config.yaml
d_model: 192
decay_fraction: 0.303
seq_len: 512
train_tokens: 259300000
MLP neurons of a small language model. Each row is named by its layer, matrix (down: output weights) and neuron, and shows model dimensions 48-175. Each number is 200 + 30 x the weight over its row's rms, rounded and kept within 0 to 999.
A block is one neuron, or neurons of one layer that tend to fire together. Before each block is what it responds to, as a language model described it from the Wikipedia text at the highest values.

Description: Second word-piece of a word broken into small fragments after a one- or two-letter start, as in d-ail-y, a-ver-age, Ar-ch-bishop.
L7.down11,194,258,197,212,160,193,185,217,182,201,263,132,189,199,197,223,228,233,171,200,138,224,165,243,222,202,186,145,197,234,173,217,239,178,205,139,165,215,224,210,193,229,200,171,181,248,236,192,183,165,233,279,129,219,159,213,143,134,193,200,198,230,173,178,223,189,219,151,189,256,203,205,193,172,219,175,210,193,203,211,216,210,197,203,158,199,233,257,182,170,225,156,178,228,212,230,191,211,211,165,244,196,157,240,211,204,200,193,254,150,178,206,232,223,204,172,164,225,182,194,201,208,167,161,204,162,139,214
L7.down431,248,199,249,202,192,237,206,239,201,194,259,217,158,171,234,217,227,244,213,260,172,220,223,237,200,162,178,202,221,201,209,202,212,172,194,182,198,178,218,185,250,229,221,197,243,166,161,201,224,196,218,182,220,146,157,217,158,157,238,161,228,214,215,164,167,254,166,150,245,163,186,213,205,200,204,152,191,175,239,138,213,197,229,204,220,199,213,162,188,197,190,199,248,149,211,195,238,181,196,234,178,156,208,232,181,183,193,153,187,205,192,237,167,192,279,150,175,182,229,249,159,206,207,144,154,201,275,204
L7.down517,187,183,247,198,180,158,197,224,166,187,175,165,233,158,178,203,175,252,187,204,279,154,150,209,252,176,171,224,211,128,215,173,176,252,236,189,208,195,202,218,204,229,252,215,208,211,220,218,229,199,203,265,226,200,181,184,145,246,180,205,197,209,170,218,162,203,192,179,148,224,248,230,190,178,229,196,135,198,192,178,207,178,234,153,240,229,256,274,212,147,166,178,137,185,217,172,180,179,243,189,203,230,248,197,196,248,256,218,169,250,213,162,170,194,174,226,233,245,187,219,230,203,208,243,194,187,178,185
L7.down734,207,209,180,179,259,175,221,199,195,154,238,148,257,243,233,209,268,192,235,115,197,137,203,271,181,222,198,198,216,196,162,181,213,159,173,237,258,207,241,170,200,260,208,130,184,211,222,210,188,231,206,192,191,155,242,203,236,167,228,214,175,161,178,167,227,226,204,285,229,252,238,176,184,186,213,208,251,202,184,199,146,197,171,148,181,209,177,241,156,195,243,213,253,231,170,184,202,194,215,244,174,187,213,232,168,197,205,132,144,148,206,225,205,213,163,187,215,125,237,224,211,216,166,170,169,193,196,211

Description: Final piece of a label word in Wikipedia infoboxes, tables and headings, just before a colon or pipe: Density, Majority, Position.
L5.down105,223,202,199,210,193,189,217,231,200,195,221,165,238,163,192,187,256,171,258,200,237,225,199,169,215,206,201,209,199,161,218,221,145,204,227,157,174,184,215,162,228,151,188,224,288,182,180,113,248,175,224,222,158,252,199,242,220,251,177,248,205,209,155,131,210,150,194,222,193,201,210,252,190,225,195,190,146,198,221,220,218,196,169,188,230,253,246,213,205,170,159,200,167,216,216,207,170,195,156,215,154,163,161,226,192,212,184,195,156,152,210,161,216,176,177,217,173,214,195,188,252,227,237,227,194,220,161,186
L5.down142,218,233,161,215,243,231,205,206,209,198,200,201,193,212,207,149,192,197,198,229,248,207,169,228,244,145,206,197,223,174,190,173,199,222,204,250,270,120,209,211,185,191,190,203,184,223,169,226,171,195,219,205,209,190,180,179,192,214,240,142,207,212,224,205,211,183,215,229,219,190,212,249,214,187,214,157,212,202,249,198,202,189,173,208,162,204,200,248,179,202,148,198,149,179,170,201,195,221,159,214,275,192,161,235,150,200,222,213,263,164,193,175,204,155,164,190,196,160,205,177,224,156,191,215,280,194,210,138
L5.down151,228,183,211,205,209,194,139,151,189,223,228,260,169,180,189,245,184,213,193,236,121,196,199,211,235,171,217,218,170,184,204,201,202,205,234,224,157,189,212,210,225,196,242,203,229,215,247,183,213,177,232,234,258,183,177,238,163,253,239,222,180,167,201,175,252,230,226,229,204,184,279,169,188,196,196,201,123,198,163,196,207,217,228,121,209,182,207,175,203,200,158,128,169,221,204,238,148,240,185,205,189,145,151,245,193,193,187,193,174,170,172,199,219,244,212,218,240,179,237,200,174,220,186,170,196,178,219,207
L5.down158,260,209,219,166,184,234,145,221,171,259,165,208,201,189,147,233,200,203,179,234,216,141,167,178,195,183,199,232,234,177,212,206,209,188,182,200,227,228,234,199,235,180,196,246,207,229,260,214,157,202,143,173,192,164,187,198,165,220,210,212,176,146,212,200,205,171,209,250,203,223,177,196,188,151,161,219,199,222,245,238,177,201,197,196,234,205,172,195,155,153,180,214,195,207,180,145,173,191,223,117,143,190,222,164,224,241,211,257,219,240,150,221,180,220,211,235,213,204,184,209,211,181,236,211,221,185,198,205
L5.down325,222,191,211,221,193,208,186,215,172,182,202,180,179,233,135,125,234,228,163,202,169,133,209,254,199,173,203,205,173,205,211,163,209,225,192,220,191,193,169,235,211,167,204,182,188,216,163,212,139,181,175,164,199,157,178,182,179,226,182,203,227,220,261,184,193,197,260,220,152,241,186,217,208,189,204,181,186,168,188,209,225,234,174,191,164,226,159,214,190,153,225,241,220,236,284,154,173,224,197,208,180,162,154,209,219,175,156,211,179,240,188,205,171,167,183,221,177,229,201,211,190,181,214,249,176,189,226,199
L5.down389,208,210,174,248,188,185,220,197,164,219,190,184,163,218,192,288,213,174,151,230,159,234,214,175,247,181,190,189,167,199,149,217,260,153,224,196,216,189,215,221,216,211,261,172,193,153,218,173,168,185,232,194,229,259,190,229,263,162,197,172,228,171,188,237,207,195,172,218,201,199,189,168,179,178,245,216,165,105,181,188,183,159,122,158,235,180,212,215,196,249,221,204,174,207,182,235,232,187,175,197,187,231,213,199,241,158,179,223,184,202,206,195,204,168,211,194,229,193,186,189,178,145,208,199,199,123,162,161
L5.down456,168,238,192,181,189,193,165,253,196,217,180,163,223,262,140,193,193,230,212,262,206,179,180,266,196,187,150,239,128,189,169,201,226,248,196,256,192,240,215,258,153,224,200,233,213,168,215,208,199,214,226,225,198,139,242,222,147,196,190,201,218,191,186,219,155,227,196,192,189,198,206,248,205,230,198,186,279,200,218,152,195,203,193,201,216,205,189,212,269,232,192,198,180,218,190,188,205,186,191,202,181,195,230,171,198,193,204,216,177,171,202,199,162,188,237,156,206,255,229,200,196,174,208,233,191,168,194,175
L5.down515,190,236,182,170,209,224,206,223,189,220,198,242,170,172,178,241,185,157,171,219,209,164,181,189,199,212,168,232,191,157,185,192,196,200,166,250,288,240,184,222,193,137,262,246,200,234,171,261,232,229,204,219,204,217,214,274,224,135,134,230,201,202,229,187,231,228,172,188,223,221,222,216,212,189,185,165,194,187,186,216,186,185,225,184,155,209,261,201,212,196,191,190,240,199,180,189,213,208,223,205,195,200,204,190,197,177,194,189,213,202,209,212,167,244,144,233,208,233,256,228,142,169,167,203,180,178,231,209
L5.down538,194,218,194,208,206,181,251,190,195,208,212,214,163,240,188,204,158,193,193,252,191,176,151,196,208,238,195,230,187,179,170,146,213,196,196,227,229,182,171,223,209,226,213,205,271,205,243,161,189,206,170,223,193,203,177,187,187,204,203,268,161,157,289,219,161,185,254,167,192,201,253,211,216,158,194,170,239,141,174,216,212,216,182,156,182,256,223,213,180,218,244,173,191,187,264,202,220,161,203,212,193,211,235,195,237,157,221,187,141,216,213,152,237,161,194,218,190,206,196,168,151,166,199,190,229,226,192,181
L5.down568,221,193,226,179,159,210,229,246,216,216,193,213,209,209,217,165,204,219,167,194,224,139,213,176,239,192,151,213,246,198,145,189,184,169,223,215,248,203,197,190,158,70,163,176,232,193,211,267,214,163,220,187,182,259,189,206,231,233,197,203,212,223,186,201,227,217,188,202,234,220,230,220,190,169,237,206,180,219,177,170,252,185,184,183,183,172,248,266,193,170,184,207,216,250,234,196,232,188,167,196,210,232,223,177,205,194,191,162,230,236,192,209,203,165,191,213,169,169,182,180,224,166,169,271,219,169,205,120
L5.down592,191,200,229,190,203,188,190,232,241,227,210,162,180,242,277,179,226,211,214,199,183,185,175,208,235,204,151,231,191,192,213,218,235,191,221,204,208,192,227,169,160,171,231,198,214,251,214,235,191,212,177,228,204,213,161,140,210,254,143,198,209,208,205,216,186,247,176,187,224,208,199,219,166,195,220,178,165,129,205,187,223,205,213,228,258,199,232,169,146,198,98,185,221,174,218,241,232,237,193,225,232,203,193,231,212,221,208,192,244,192,210,164,252,205,188,202,228,203,203,151,174,223,162,180,234,178,182,208
L5.down623,208,163,150,229,191,155,193,227,199,170,207,190,179,170,229,182,266,203,156,199,161,109,180,206,175,180,133,232,197,217,182,191,189,195,244,200,238,221,200,176,187,210,270,130,214,269,190,215,214,202,207,226,158,191,158,168,198,184,205,220,219,211,229,208,260,187,212,213,191,218,210,273,189,193,182,181,157,223,211,236,225,182,194,205,181,236,212,227,144,202,192,204,203,243,213,185,177,222,257,237,243,200,224,192,157,186,238,126,238,229,174,186,223,180,190,214,210,188,228,182,199,209,194,177,255,159,204,147
L5.down703,180,215,227,153,236,195,194,245,152,204,189,186,200,236,194,246,170,211,225,182,150,221,199,199,175,210,198,154,209,208,166,210,221,219,218,208,235,217,158,202,225,155,244,120,164,265,223,207,189,207,243,157,180,237,163,188,224,144,186,170,210,187,194,226,263,216,180,199,156,175,159,181,174,180,184,230,183,212,167,255,228,201,196,143,194,193,197,147,234,156,128,139,218,179,232,210,199,235,263,228,212,218,192,237,208,192,222,213,206,266,207,176,174,179,241,201,181,189,154,170,158,213,202,183,255,214,242,246
L5.down746,203,215,214,230,263,211,198,160,193,245,196,189,209,214,235,195,207,128,201,192,219,173,247,185,252,225,249,225,216,235,216,242,226,219,187,225,192,221,175,259,160,252,208,175,173,201,196,185,193,218,176,217,228,196,170,235,173,158,174,181,241,169,240,208,231,265,176,179,205,210,189,171,155,165,162,188,155,263,215,217,214,191,191,172,179,207,206,177,177,205,188,255,201,207,157,181,173,182,191,240,215,196,179,134,233,180,197,200,239,173,245,197,186,228,247,162,214,226,172,187,230,188,179,222,193,118,190,116
L5.down750,169,259,209,192,280,166,216,265,260,175,208,178,169,240,242,222,214,205,237,225,154,150,210,250,215,229,138,181,199,204,196,223,207,197,223,251,186,185,202,164,195,197,212,168,171,206,199,219,227,240,149,222,182,171,176,184,199,187,184,234,218,189,233,212,207,205,134,209,217,105,180,165,242,154,204,174,225,172,189,252,222,200,190,204,195,190,188,237,205,197,173,179,202,186,276,179,183,187,214,203,240,180,224,242,196,227,177,210,185,180,209,199,222,160,217,191,230,190,195,226,190,212,180,217,186,185,216,230
L5.down758,239,220,153,194,211,204,189,219,168,205,224,197,227,143,177,216,163,156,204,253,200,226,194,173,224,168,200,214,208,169,177,216,186,214,199,237,230,174,157,187,236,189,219,206,195,210,237,226,172,233,193,214,233,172,192,214,245,195,189,199,217,218,183,235,207,166,210,199,215,180,210,210,187,185,234,188,185,242,193,237,170,193,230,265,249,214,216,190,225,197,180,191,213,197,161,235,157,189,209,234,217,318,236,157,262,184,185,158,151,171,166,138,212,138,146,168,157,211,149,187,198,172,173,167,229,151,230,190

Description: Blank cells and pipe separators right after summary row labels in wiki tables, such as Total votes, Majority, Total, plus scattered digits and word fragments.
L7.down33,207,191,229,230,230,222,203,208,198,143,272,188,204,147,281,155,226,163,196,177,218,181,236,245,190,219,216,168,175,242,203,177,215,212,197,177,229,183,154,188,200,226,237,175,200,214,224,195,219,163,226,206,200,177,203,161,192,92,191,234,207,198,226,170,176,174,192,206,200,199,231,195,183,134,198,201,227,146,216,203,172,138,175,217,197,221,199,235,196,201,244,243,189,192,187,216,255,179,200,220,149,150,160,211,192,198,165,206,203,204,156,189,240,135,201,231,200,233,214,183,216,162,173,221,204,179,220,218
L7.down91,178,183,189,255,209,153,151,271,185,189,239,236,202,197,230,210,248,201,236,193,180,189,210,191,151,188,188,189,253,240,249,176,216,218,124,174,190,165,147,199,191,216,217,228,228,156,168,189,216,174,216,88,218,210,221,192,230,209,192,130,203,195,204,170,245,261,196,208,226,206,220,196,216,213,182,226,200,210,216,187,203,231,186,213,215,210,169,167,190,170,188,211,171,157,192,193,197,183,233,186,212,168,162,177,184,255,192,188,204,227,168,239,195,124,222,178,216,307,276,164,174,230,198,257,157,211,157,242
L7.down382,194,200,210,183,223,189,143,184,209,221,135,166,142,206,185,157,240,197,179,199,189,207,198,277,202,263,210,194,198,231,211,195,255,241,234,191,183,200,210,220,204,191,145,196,257,218,226,181,186,241,183,188,197,198,240,180,152,168,243,208,199,223,222,169,226,203,209,156,176,199,236,214,188,159,210,185,205,216,210,176,187,185,224,220,186,163,162,194,211,223,162,179,193,136,218,190,201,201,176,212,215,204,215,196,283,210,226,152,227,186,208,171,197,239,187,177,197,107,193,186,188,248,168,214,199,232,196,210
L7.down668,258,252,210,193,255,159,189,131,175,179,263,232,243,154,196,183,129,240,203,150,250,168,168,196,218,187,175,193,249,220,177,189,171,198,213,208,180,284,139,187,234,182,217,255,211,199,203,179,218,251,125,167,176,202,179,241,164,196,176,146,217,194,207,227,200,189,201,212,168,206,201,223,209,210,225,207,183,200,234,154,226,180,213,183,185,163,191,210,198,199,170,203,232,246,201,202,192,140,193,219,176,167,187,154,202,232,171,197,215,183,197,212,259,192,188,177,205,190,244,236,244,215,200,219,182,199,186,215

Description: Word pieces that continue a half-written, easily predicted word or phrase, e.g. larg-est, ele-v-ations, L-ib-rary, Historic Pl-aces, one of.
L8.down441,249,175,220,187,186,194,217,172,225,208,192,171,177,213,203,163,189,180,238,229,267,144,256,181,176,161,181,160,228,162,194,184,173,220,222,223,204,188,204,188,186,191,206,244,234,179,217,130,174,152,222,194,231,197,181,256,237,166,155,224,236,191,214,224,235,191,183,182,233,193,207,253,232,200,287,139,203,250,233,147,138,201,198,119,204,232,190,199,211,198,133,226,200,206,216,210,162,184,181,199,265,216,207,210,174,197,160,156,202,133,189,206,182,225,196,232,171,210,239,238,215,201,231,235,216,125,210,210

Description: Final pieces of split words, mostly in infobox labels, table headers and section headings (F-amily, Reg-ion, Album det-ails), plus ordinal endings like 16-th, fif-th, 92-nd.
L8.down631,165,214,239,227,202,199,179,243,148,203,209,247,181,195,180,210,202,206,154,207,203,198,158,216,249,184,203,214,186,283,165,169,192,214,220,213,183,176,170,149,179,240,118,215,178,180,195,234,202,214,276,151,172,161,206,203,210,232,207,242,159,258,208,161,190,227,179,194,230,191,202,221,222,170,120,165,187,198,197,218,198,170,238,194,173,183,194,234,237,222,170,243,166,231,183,210,198,154,224,163,190,222,266,190,157,121,210,220,193,178,204,200,225,162,180,231,214,210,197,213,167,190,157,165,205,190,184,208

Description: Highly predictable next pieces: of after one or a series, mid-word fragments (a|ver|age, a|ud|itorium, airc|raft), and career in headings.
L5.down42,197,183,157,168,189,155,181,178,177,224,244,186,208,205,216,200,224,196,137,195,208,209,200,176,217,214,181,200,202,216,176,208,170,222,190,127,205,203,192,195,207,204,258,204,102,230,225,228,245,189,217,250,189,212,214,92,243,233,193,160,209,212,231,200,188,212,150,209,264,197,236,218,202,175,262,167,188,232,200,153,234,216,205,208,168,174,206,199,169,235,165,207,203,222,207,216,241,222,223,219,209,177,189,191,171,189,182,172,222,192,180,229,246,174,188,182,199,158,226,178,207,163,158,168,145,168,181,208
L5.down112,204,242,203,193,144,197,230,225,186,196,175,184,197,229,203,216,220,198,186,184,206,210,170,145,219,192,198,187,168,175,274,205,201,199,199,204,281,186,185,213,157,190,188,169,262,204,188,218,206,178,177,197,170,205,247,201,145,180,224,194,206,206,211,268,198,268,165,194,227,148,188,188,178,170,208,240,153,149,182,225,183,234,224,195,178,149,208,188,141,190,184,246,204,207,192,200,166,216,174,209,244,200,229,194,245,147,219,206,218,185,249,258,254,182,130,138,268,193,213,234,259,168,226,187,225,208,179,208
L5.down207,206,177,249,152,222,218,169,179,170,242,196,192,210,215,211,238,195,201,146,97,240,212,205,212,155,223,227,208,215,171,185,250,188,185,228,146,159,233,197,159,239,168,236,165,196,114,231,230,209,181,201,153,247,182,221,183,221,191,203,166,197,241,190,207,160,247,241,220,151,236,196,188,167,206,193,189,206,261,216,252,187,247,193,188,197,181,177,198,179,155,231,210,177,219,126,214,187,208,196,182,232,199,250,140,194,171,221,217,251,194,183,189,200,242,193,168,176,230,163,234,192,232,233,196,189,172,198,168
L5.down213,204,174,203,215,221,145,200,168,223,123,190,187,197,190,193,223,205,225,198,151,207,193,205,180,210,204,189,194,183,228,173,208,205,204,242,173,224,231,186,210,176,144,213,153,218,163,219,234,215,194,269,272,192,216,156,160,194,229,156,170,191,205,207,174,225,110,201,236,172,209,250,219,218,245,205,195,192,181,198,176,278,180,176,218,229,162,250,237,230,227,186,173,194,221,219,175,199,207,163,187,188,178,191,239,230,205,200,188,159,208,208,198,238,250,220,214,146,204,186,178,180,185,214,215,175,218,165,184
L5.down295,175,235,195,184,201,189,225,190,196,201,219,133,209,244,205,234,207,184,183,184,239,214,226,211,217,178,197,208,145,157,214,203,211,154,229,161,223,229,170,214,171,224,185,219,218,210,219,161,173,190,191,150,211,174,199,206,234,188,205,201,219,145,196,209,194,199,208,222,179,193,199,189,168,218,217,219,185,181,158,238,247,202,221,191,184,168,194,233,220,250,179,213,169,215,164,192,229,226,161,161,220,263,234,241,209,211,156,203,157,191,129,262,188,193,207,186,223,215,208,235,216,152,238,226,110,172,238,263
L5.down369,188,195,130,251,192,167,195,214,171,206,235,244,208,196,197,205,197,114,176,180,220,246,183,165,154,198,249,212,189,178,202,172,200,199,146,221,200,204,229,203,243,178,206,238,234,205,245,176,214,226,211,195,205,240,213,183,167,210,181,176,168,203,185,232,192,218,247,220,229,222,162,276,249,266,233,247,175,195,167,230,154,192,214,220,255,235,206,201,254,150,218,220,175,180,161,97,204,233,233,168,204,205,223,231,185,193,211,223,186,188,181,177,208,199,166,207,227,215,235,202,171,220,233,198,162,191,171,181
L5.down380,179,180,181,219,201,180,196,162,191,171,218,259,184,249,230,214,279,203,177,223,192,323,220,183,216,184,166,195,199,207,215,195,226,207,169,196,217,226,188,213,162,294,207,220,198,191,137,241,200,234,176,199,152,203,213,161,255,240,191,151,191,171,183,211,168,188,207,193,159,188,213,174,182,163,199,176,161,220,220,176,257,196,184,225,227,171,170,192,205,181,155,202,237,223,162,173,146,186,177,219,182,213,217,170,256,212,205,165,177,170,222,178,221,149,173,230,182,221,162,187,191,204,176,241,184,183,255,217
L5.down493,202,211,211,213,193,217,215,254,195,247,171,232,196,224,247,175,187,241,167,206,156,202,216,102,201,188,187,214,281,199,140,223,217,177,190,199,225,149,225,210,225,210,180,243,197,186,222,261,210,185,229,191,186,179,213,196,191,235,195,191,181,159,211,202,195,227,214,160,250,174,267,190,250,160,245,198,167,218,169,197,195,203,202,246,210,178,166,239,157,192,191,197,184,210,221,180,230,153,220,220,185,204,239,222,217,165,241,223,160,256,129,252,238,180,194,217,185,175,160,226,187,182,183,173,223,191,216,205
L5.down605,133,181,184,203,183,193,203,174,182,172,146,204,238,230,173,180,211,185,245,131,251,221,191,198,176,180,154,222,237,196,150,191,216,201,163,230,226,241,190,225,235,236,207,201,253,204,227,180,186,240,178,255,236,239,191,222,202,191,209,206,197,235,151,213,161,209,185,196,208,180,142,192,165,170,209,215,226,235,240,195,197,193,243,189,185,189,221,179,223,191,291,255,117,200,145,189,226,227,242,248,152,227,215,136,178,172,255,211,165,197,217,199,179,233,175,155,224,222,186,215,237,161,186,251,215,189,198,174
L5.down620,214,259,209,167,214,202,177,179,243,176,168,197,214,227,198,191,263,211,192,213,203,178,217,218,193,219,214,133,173,263,200,171,211,202,192,175,205,229,180,234,233,154,208,188,203,224,169,262,159,162,224,242,166,175,153,176,202,244,159,165,172,173,176,193,208,239,216,196,184,207,218,189,218,196,136,186,183,210,275,189,194,186,182,234,152,199,241,193,153,201,167,237,226,269,205,159,207,240,156,240,207,172,224,187,178,229,246,212,185,198,185,164,181,201,122,167,192,97,190,214,181,240,202,152,188,198,154,199
L5.down629,218,213,160,204,174,224,222,177,203,185,229,153,209,191,222,157,184,253,206,174,198,215,170,154,210,146,210,249,210,197,209,162,212,206,141,219,242,191,189,179,203,144,243,230,183,208,183,217,171,221,207,172,181,158,170,164,224,167,213,240,193,220,218,174,194,202,245,281,189,170,251,181,183,152,275,192,256,200,152,200,224,166,165,217,256,242,239,226,189,196,225,215,130,214,175,203,161,181,239,124,165,238,139,204,175,234,191,187,243,178,167,175,238,201,226,192,212,274,174,195,226,205,244,215,210,204,201,173
L5.down651,240,209,191,192,198,177,215,190,206,205,214,179,203,226,286,187,249,200,197,189,182,169,181,227,216,189,196,224,196,225,206,179,188,186,170,206,176,245,191,202,176,173,223,189,178,208,201,196,225,260,183,205,170,231,176,172,133,177,133,229,210,208,195,195,145,246,223,182,190,198,292,226,208,249,216,205,158,217,199,227,242,188,184,234,175,201,228,196,246,189,199,212,198,216,190,220,205,202,181,162,142,183,164,180,151,197,195,211,178,227,193,233,223,184,211,216,224,158,177,214,238,159,185,179,223,97,205,202
L5.down662,184,184,250,172,136,183,152,229,163,199,264,195,201,236,219,208,198,193,229,198,181,204,265,226,232,167,197,210,222,175,239,137,171,176,161,201,180,207,164,197,199,151,232,184,232,130,163,208,194,235,216,224,183,262,206,202,242,167,197,181,202,196,263,204,204,214,170,204,196,170,199,234,208,160,189,162,194,270,239,139,198,203,226,172,239,153,217,225,181,244,208,252,176,172,217,200,208,232,207,178,165,177,163,194,199,204,185,172,234,167,178,184,251,213,197,229,167,214,158,188,237,219,232,197,165,240,195,172
L5.down671,216,164,207,220,187,234,197,230,163,194,214,167,208,235,179,218,192,217,175,206,173,265,188,178,228,162,167,193,211,207,201,265,200,195,171,132,159,153,213,179,193,242,177,210,164,239,211,146,253,230,203,193,220,173,153,167,262,247,165,195,160,175,167,292,172,240,218,183,183,193,197,160,190,145,188,212,236,200,188,225,177,208,199,265,204,235,127,212,216,194,165,251,170,191,215,190,178,197,226,186,179,158,195,259,236,238,162,203,211,195,208,237,188,243,232,195,235,229,199,190,123,258,210,215,162,216,225,215
L5.down739,171,187,198,206,183,181,230,195,196,204,208,177,192,201,193,177,199,185,184,236,199,66,205,206,179,202,212,177,204,175,218,182,208,213,170,176,182,209,139,189,173,250,443,226,148,211,216,207,173,215,178,170,215,217,221,213,187,206,208,204,210,223,167,163,217,217,192,223,225,238,195,165,172,180,232,266,193,180,211,217,179,221,170,203,201,185,203,182,199,216,183,186,195,212,178,165,223,222,210,154,200,205,212,207,185,204,221,177,188,229,182,171,217,215,203,233,194,200,191,197,188,164,192,195,207,204,212,193
L5.down741,190,199,184,258,203,269,222,234,212,211,184,169,225,153,162,212,168,143,204,165,180,173,234,178,175,226,143,203,210,240,199,198,229,229,239,204,239,170,243,253,144,214,197,171,233,200,208,216,176,171,237,223,171,183,152,193,197,205,209,234,190,214,124,181,220,224,217,218,202,177,244,282,194,182,187,175,205,197,231,212,187,193,206,183,184,179,244,220,193,147,252,152,161,197,218,165,215,192,197,184,189,190,199,239,178,170,237,247,209,186,214,189,210,210,191,209,225,180,212,213,213,210,196,181,221,209,166,246